MLP neurons of a small language model. Each row is named by its layer, matrix (gate and up: input weights) and neuron, and shows model dimensions 16-143. Each number is 500 + 50 x the weight over its row's rms, rounded and kept within 0 to 999. Numbers have three digits each. A neuron's up and down rows have the sign that makes its largest values positive.
Before each neuron's rows, "fires on" lists the tokens most often at its 100 highest values on Wikipedia text that the model never trained on.

fires on: "–", " ", "19", "-", "18"
L5.gate567:413475514502500490494440515485544476521499463544564481517480580485417417457464508516494459461427461475582534491525542404485444500514487497409505453510412448501476545537556561492539542444533509478549479522544508387527478559462520491541508394544595540604553554551490428457513498585518509526516535444562533493500438401507545550506437523536632432479509481580480587487531553496433504589489
L5.up567:506552447523525469479422451475601448551565468453481459517481494476516587470488554427582485567498472425495497470546517483475479504545485450487468633448450507515465526438489455551525512445518500439536503471492540537460460550521423489544490485423537493440602485430467499566464467417512549506494439498465524373418466460531365491483527519459482527521479450353445505455498490513522432445439

fires on: " ", "20", "19", " more", " a"
L4.gate51:483676465513551559433455513505562538552461442511552558491432505376516461553581527555567490482490533512510466493448500503511542441589564549472511569471512602488469539439569559508403545497532541456531415501484539548452475538472479521487522482555508507545557500432427487528477499461556418451497486466607523411510414396396516556465465438466575413516451426488570554471429456541462526503457
L4.up51:437453550463510485413456446398455494551512535502492435495460473410488465449460662418628450432489477524462441428562483639465539568571408490483485483455504495463455575551523465548446521515569467542509488351483495510556464447537494497519505507450509578471391564490487501476556538440505567498463537594495468428437428513493474524424496447525528455553561448543428500499446482463504465449563

fires on: " to", " through", "ed", " from"
L4.gate625:616517529486541558508530461575441480399468443482535546531597594525476563489536448472509427490452528433557509489479514473477501511465455437470576511569502484523476475467507406543530463517518440440525521443457550510441563497489512548595615586419495435491475529463499538448643390461507500476492601505447466466531473517532490507489480501397462448620390499613519528487482546579519485510462
L4.up625:497514447438506657561477477502483497429489541442598525511491644545503484469475432441469361521557512478476482490505486479518512386527409442475468463521481539491514444519524538426524594475447556495464526541416418415483535554588519451550579518456516480505530540498484476486453514537481481519477564508452525446655523476499565511539565576525572475471501515542455514499518583607542528455549

fires on: " of", " to", " from", " joined", " +", " attend"
L5.gate727:501438550494508511548469505497552535436537472406450587574514490602451503560555487463499417554491571538476492532497517436499456557393511405518485523530424522611468464523550485486550512427546552550494490474470510496430479538529458512532499480450480409559477621477522418522559482478421560492510544532535533573588559589509537486593503494486445418460475451611512441485580511563492592449544
L5.up727:475469333581471457634396447577519536382514497586498455509548459510522490510547436498446446567521475553623462389561423512502523500573504527470421532547567461578494463554561494431505483503471572478453482398444554507499514480503491538511505485466516540512499499606476432496466461641447496416481573520508598509491511501504584500450516474528478482622529467443625447496512453532524509479479

fires on: ",", "as", "w"
L5.gate339:512492504506577511543494439529585445477485490400505427599515490554485472453488359572420428459506494462523528502547548493462415426463531526482533427436535462515522567430520477400429532504508445429527507370464463527494402572492477539465635492509433511534524610513511524478563434424536533509580531495506498497527554430545496510509406453465440541519479509616504544476544467432523524468401
L5.up339:475489454496537580555508557513499503498536529616445519533524544516547582617523514480475523509533533450432478411507477392502511490473635503526478522492477498540470561477524509497439425443455539521532458405402449488447524490473457541496539464486444508479509503520436493479488475503492529401492504396553465585591521468461387476506510588518511538519630513503462516434498474440512509466488

fires on: "P", "R", "G", "M", "H", "S"
L4.gate459:516489486486499475539350394592636422453474474432534427553482558468537553476525475443579419573513506538435517546514500607477548453537536566488532584495496432549494496494486355541456466549506451496539613402495487455542461510517474426489481409479526476549449548532448430542512570506422418524478432436421558511446436539477466543545514503438476446494538502474489497506498518443547484456513
L4.up459:470560462441517503537455508496585428523416521448555494508476516552538413520522529457573537453511568444442461586589445452458584368520512468504425517441578530471566509525540475533542473531622593475497513436561697588476568487554512490513471519469540417454490517531405494496486480508515541475490490563493429507440500516440638482490469556527513483472467458442455347469513466481482439464449

fires on: "is", "i", " anti", "ro", "o", ":"
L4.gate676:432499520494551461532498456582425538463498526523548389569488492453426499628496433494497459535530453422495517529482601543565463576431526545548526517411545536380503440426598540460550402536550481512568580552397503532540567584454471527535569511558457494425622581439561552444463556494440488487494415495512552536459602527502559552495473529468522480509534523473411506514531477486417504485560
L4.up676:579479526514488501520478506430508517443563568551525418499491498551513489534478480479507610519508524436484529544511466363510524515578465418451466490473490450511473542542482528444505511525510461490493525563423598522470457540496475490439427519549502514458566551528491498520510550519471551563463534427492454418440509465452565493509597529552603491542515582458568510629464498455435485560544

fires on: ";", " |"
L5.gate118:479538501500552508497430476468601555514451574518496462560482424477475546500488538461391516492462531537484576549538479538499515423626421495475455444535525390423445498377490491607556499526505442475618513380502408502467481597509494519427541518517474502464566546441543481553468573553450478531430480499487406517531435446514482500489525483481475383440477477469459484517491502475478556450502
L5.up118:540542548502497532493408506444527490492507441424460542558509548528461433539461479478457522524498542502369503435514421515521490516521459527431525461544462535449461447457538449577490423446540513604543487444557512498480542487424601551474541559465499491482557511525504579471548553498488434522513430487559518531473500628536619538516520447419497368471544638506433513480625579543459482460497

fires on: "ing", "ed"
L4.gate529:404503451487546493369465464440475454498458413481486551497540499571492449611573459480555553534535495525547460477608469513520605482571500462489483480524565511497509511521566453530505413573495457627536504485458449493455546456454547477554525501548432491416480537531529396608489494572427524524521462477472565514510557508480545539418466577471434495497472513501429523540501542483496477551547
L4.up529:453521493535442448450368518444493497430567470486651480516551545509526395555463511496524506500487531482453439597541541505580460607491523436516430517537531570461466528534517519473494604497543489494443511497596541442485497516506467483455537533519440615537449461515499487497418498586576618579433577631430478538562475552596536598537571548538567415541557443540517589400452554443594363419480

fires on: ".", "ace", "\n\n", " ("
L5.gate210:459439564477529466479497470562564542402546464415475505463553516499464597464448516470531501558506544486487448558440465474513464486394444453523518579490605463524457472424577450467508443556485563568543566526465556565406465538547585527477477442442517483474497504488456508563462524476425489468452457581477438537482493450463505542522515423488567494572404565500502521485487534562491551522405
L5.up210:559473467497500459598524529442468566591437593540522498546511557540540485459533567558544468511440467559599511469510437512507541597596505505520522543525473549559584581447495425504454571436502528489451561478535501548541542547502548519582513521471438512431485456488421555476514440440538546552559435480530541497531378554459451510403432471486582537619428521543432396441479576426570491562502

fires on: ";", " to", " and", "},", " c", ","
L4.gate605:485551501519515514508400413567433502554619492463601483518463474510381535547509436557498522574461506475506523575479650521500429512493538553475567561463563501518457538387521447537523491478450519514534509460579420351467502566536575490500534486481422487499539544391524457418487472498440418472515469412591446469499478449521467574466470461408572476463414543485503472476472506462490553477528
L4.up605:456490503566472516456489498459503532512594446589439531514511474518595532493544433455514419538528457432432517471408429447464448503504569425434489556575445578517467498484569505491470510548432511459544469445395583500471529473441502530550408508416385508528505548508513596480476482508597516449582521487467467520564553433546459594502374506414489503511442470516507530520607530501574475509465

fires on: ";", " /", " cm", "p", "4", "."
L5.gate690:556563493521493447448435472465519473533555541481463536494460476487494510520484385560436604585533565507519546518520515453581475460534479480512562515465473476476485482474503487484533412436513528492631489510464518468415495653376522600537470449548453522591536464496508540472480504472473550612434531422467471515532497420522516488568485528502501497464491528599529511573454471590484607495557
L5.up690:472483528555503434433395516557498451432475382436612512545420440563491398458538567506429529563403476519496488521461488495401374568481465517495475518539487531476471468464547490520514449482517549517492546470531518412526477504461459519408562570459462524489552520501485598421482491433453448547551479467483405474550521556421528414517488455491470507494446515454509545528507520495566536539545

fires on: "L", "M", "Y", "R", " m", "J"
L4.gate673:483475450467486506515452483513654434417486481437518412511433446502533493482529459485544513577536505543418519548496539464426500446517571503504454544543571549468498479402586562532494481521507520402535549528453616450510482583481483523514516450592577491505490507530387492562477495461514442486491425479414426571470485504434543420519533539508498464534458410513547489483522419574527376524447
L4.up673:520507494524564439531560492550523610489436498551457416451457457501471504460468555558478503473510489529475484499525440507529506543520497488523531552439481528471538447516462496423490447519492554528451497485535494630501554472515586558547458403552474409470504503414448507507617544528498472470491459540438601380443473545492536571577453497500496454472420558556507570597505559571475545401486

fires on: " (", ",", ";", ".\n", "."
L5.gate740:508555414470486530447475456516599380413478506602475496513399493495538554420598437494499478424547541575458475448505428425418407438527486457479441506523510613561444513505465479491507482480449525569515521387431502459519479549522515566424566455504438411527569612400468535515476472467590509527508466452531501520464536418513528546563556395474456513483507515498424530536482463554544461435558
L5.up740:564547486439461507537494448429494502528586506410415559512554517535440593558536523510577450506480500485444551437555431466533499535608442477499529441492520439513518565406534473511536471551465489421552436464441454532479473511573457453526512491491601479555546521516458484525502454600524566540461463526524416450520576452597507431485530496511519550484503529462476514460422543455447492480477

fires on: ".", " .", " +", "°"
L4.gate283:510448542515514377516444509526555521585497466497499522532491428455528475532426480438470450565485544479453551534515556547501486495521506544491416487608489471436577580491530384508391536481537575508539533417452488448554359560474469518520466502540493536444681513399517469454452518469350541454458518505562449508460501415560479529478420555457490407552420583607428495451483547525426483612507
L4.up283:513476551518470502444568527586465501468539521431470489551581558535508563564490537479489524538478441481467589565531518501476427495461408511537420415511500425436486512563478443572468568565524529542464512460556504461463445456455469608524508544474501446435474455465588506430560582435421471543431577556447438385555410512561627493490505578509520472489474511515514494476471532506447541537507

fires on: "ig", "an", "c", "ident", " high", "ah"
L5.gate102:421552506542497456437483495416409436516465503427482426510486473554459498499526507515515472533477484607491510534509500404507466538407531498554538386534474566510559497517554512508432469530458543510455417520420570486537477553488536553479438418510491471465482556450596504582584501527382566482513510483599561475541480477568523503520401389500471523419573496483607571473487542453485534469533
L5.up102:540416588484423463519500550441462493473503513404524525548421552584467446502576506616523575465543476446453511487499537445476581492494390531470563476542554652507419499542417538509520488432503502577505482506508451505455500466387435573410431480558487472484585521478481527490413440454510597527557618451513367505525539571556548514527418443381496474519498448492523505446448459490511510499494

fires on: " co", "i", " non", "ro", " anti"
L5.gate752:533497606485494418465463429534440545440565503509525471519552495427466589588456550519485544503485468520461530634488509470471437547456519494499582512448557605444457547437486506479526521473538522485550507521467499496542480583499535503546472485570529462575614559446516614484486527523475450544519396382515510448494484413394460452472554387456543419505535479463501522482462510487497546580471
L5.up752:494453555484544500587535497472465422495494445486410510479395494440441582462548493527544547536582546409464536462509478474490499496599470475465450498395570547577433483444496522462510488575406570522462537517473506489453490457447460486438599480497497532518543425406464475558440462601577465387576467501530541525558545560544514463471455543489537534443530506526504574606531506487537516437524

fires on: " of", "p", ":", " at", " river", "ok"
L4.gate645:534477505562490467520496576610507534482483506377478460496483456426525481480545457512522538515433476470502481486403480432593496506479561444560528533586562578547525475517512468503435488432442509451501617491362421437504460611561471428534497493466468428584562546475497477432580556506539479465518497412519597615439505514500476471504487491517505458583499427501606515510523527586493519545539
L4.up645:461514502493500530456464481516469509417531495478626500473551517435517489482532554510566495539558520544629384578531547512440581480574457402457511403414449474592518496504484464455509545462477627535476416518460512584501475455585510537497542566498421462443429480548537654499466442439439562485512534508401526526500544511477627591550471437528560583450445537471403491455578538626576454482529

fires on: " at", " to", " At", "p", "r"
L4.gate57:480484511507574510478572560506516539372617506410457420463602458535490536540506437558489464529525505449516481546506449444528556468458565486539566568530467489557439534455440426426529511502529514385532485468464560453436494467484437527506500484472444498516525515455453448477527634443477434462588566480472550546554540465561493455501491488509458443462537520500485489517454568527489556429507
L4.up57:557459542467513530566601470583496516451489383571500486566548414456500456406529533461429482393463462537520571488513473549454514491580520356519523454480505565547500474480559562576459602523486537549501471524468441496524537527476519492534454567490530477537500548479565433480521523523509503428578535488431479456539506576472538561494445455526427444580398539518466647561596499482471456515449

fires on: "ing", " Votes", "=", " Result", "s", "ers"
L4.gate543:500530497533545516398490466506463484491510466518437451592592447606497451555512525474451447533497545484549522488453514556501508467443527548463484368555483478492571576504512480435452507480540455613512418535559450495546427504539499533551539492421418501491526513537553349416582491453430427473529544502480523504572511558443540486580424497435609516510529405515503510500602488499524489526529
L4.up543:490555501551513497546507534445454566541422557480570520497489526469576429528476523500488606500487587528480518541527559445379577576534489486527484514582527479567522472553496543556546497432448497469494547467498573603577550521536493523498516497541580520407440567492587570512458584496501497501482536501410416504499420456539518436563488495507409584541569475538535522502455493450563527417522

fires on: ",", "it", " –", " and", " -", "iti"
L5.gate110:461454454421493470510441588477500418458545494491553444504568487536534474455520419562505556536475533618531511449520415519428553448496559509478533515478495457453505578441386457425446488466529524538496489473459619553483505564529477548531570497432501450555536571459504574518497505503435545510530405509608573501459541488537499447532514417466553494449572588532461592538539471555490440456570
L5.up110:515512520480465430516504528627550506447459510512439422530549425495536519500440490389497479475505479478528474532549535377505345536463428547465500535539557421550476403535548502443527468449422471549585533515439475560467440488561523505517552483481406485561515497478445541502518489635557442593588505474592485493398527540511484413497474531404542506522598470552458516451518462522384510478543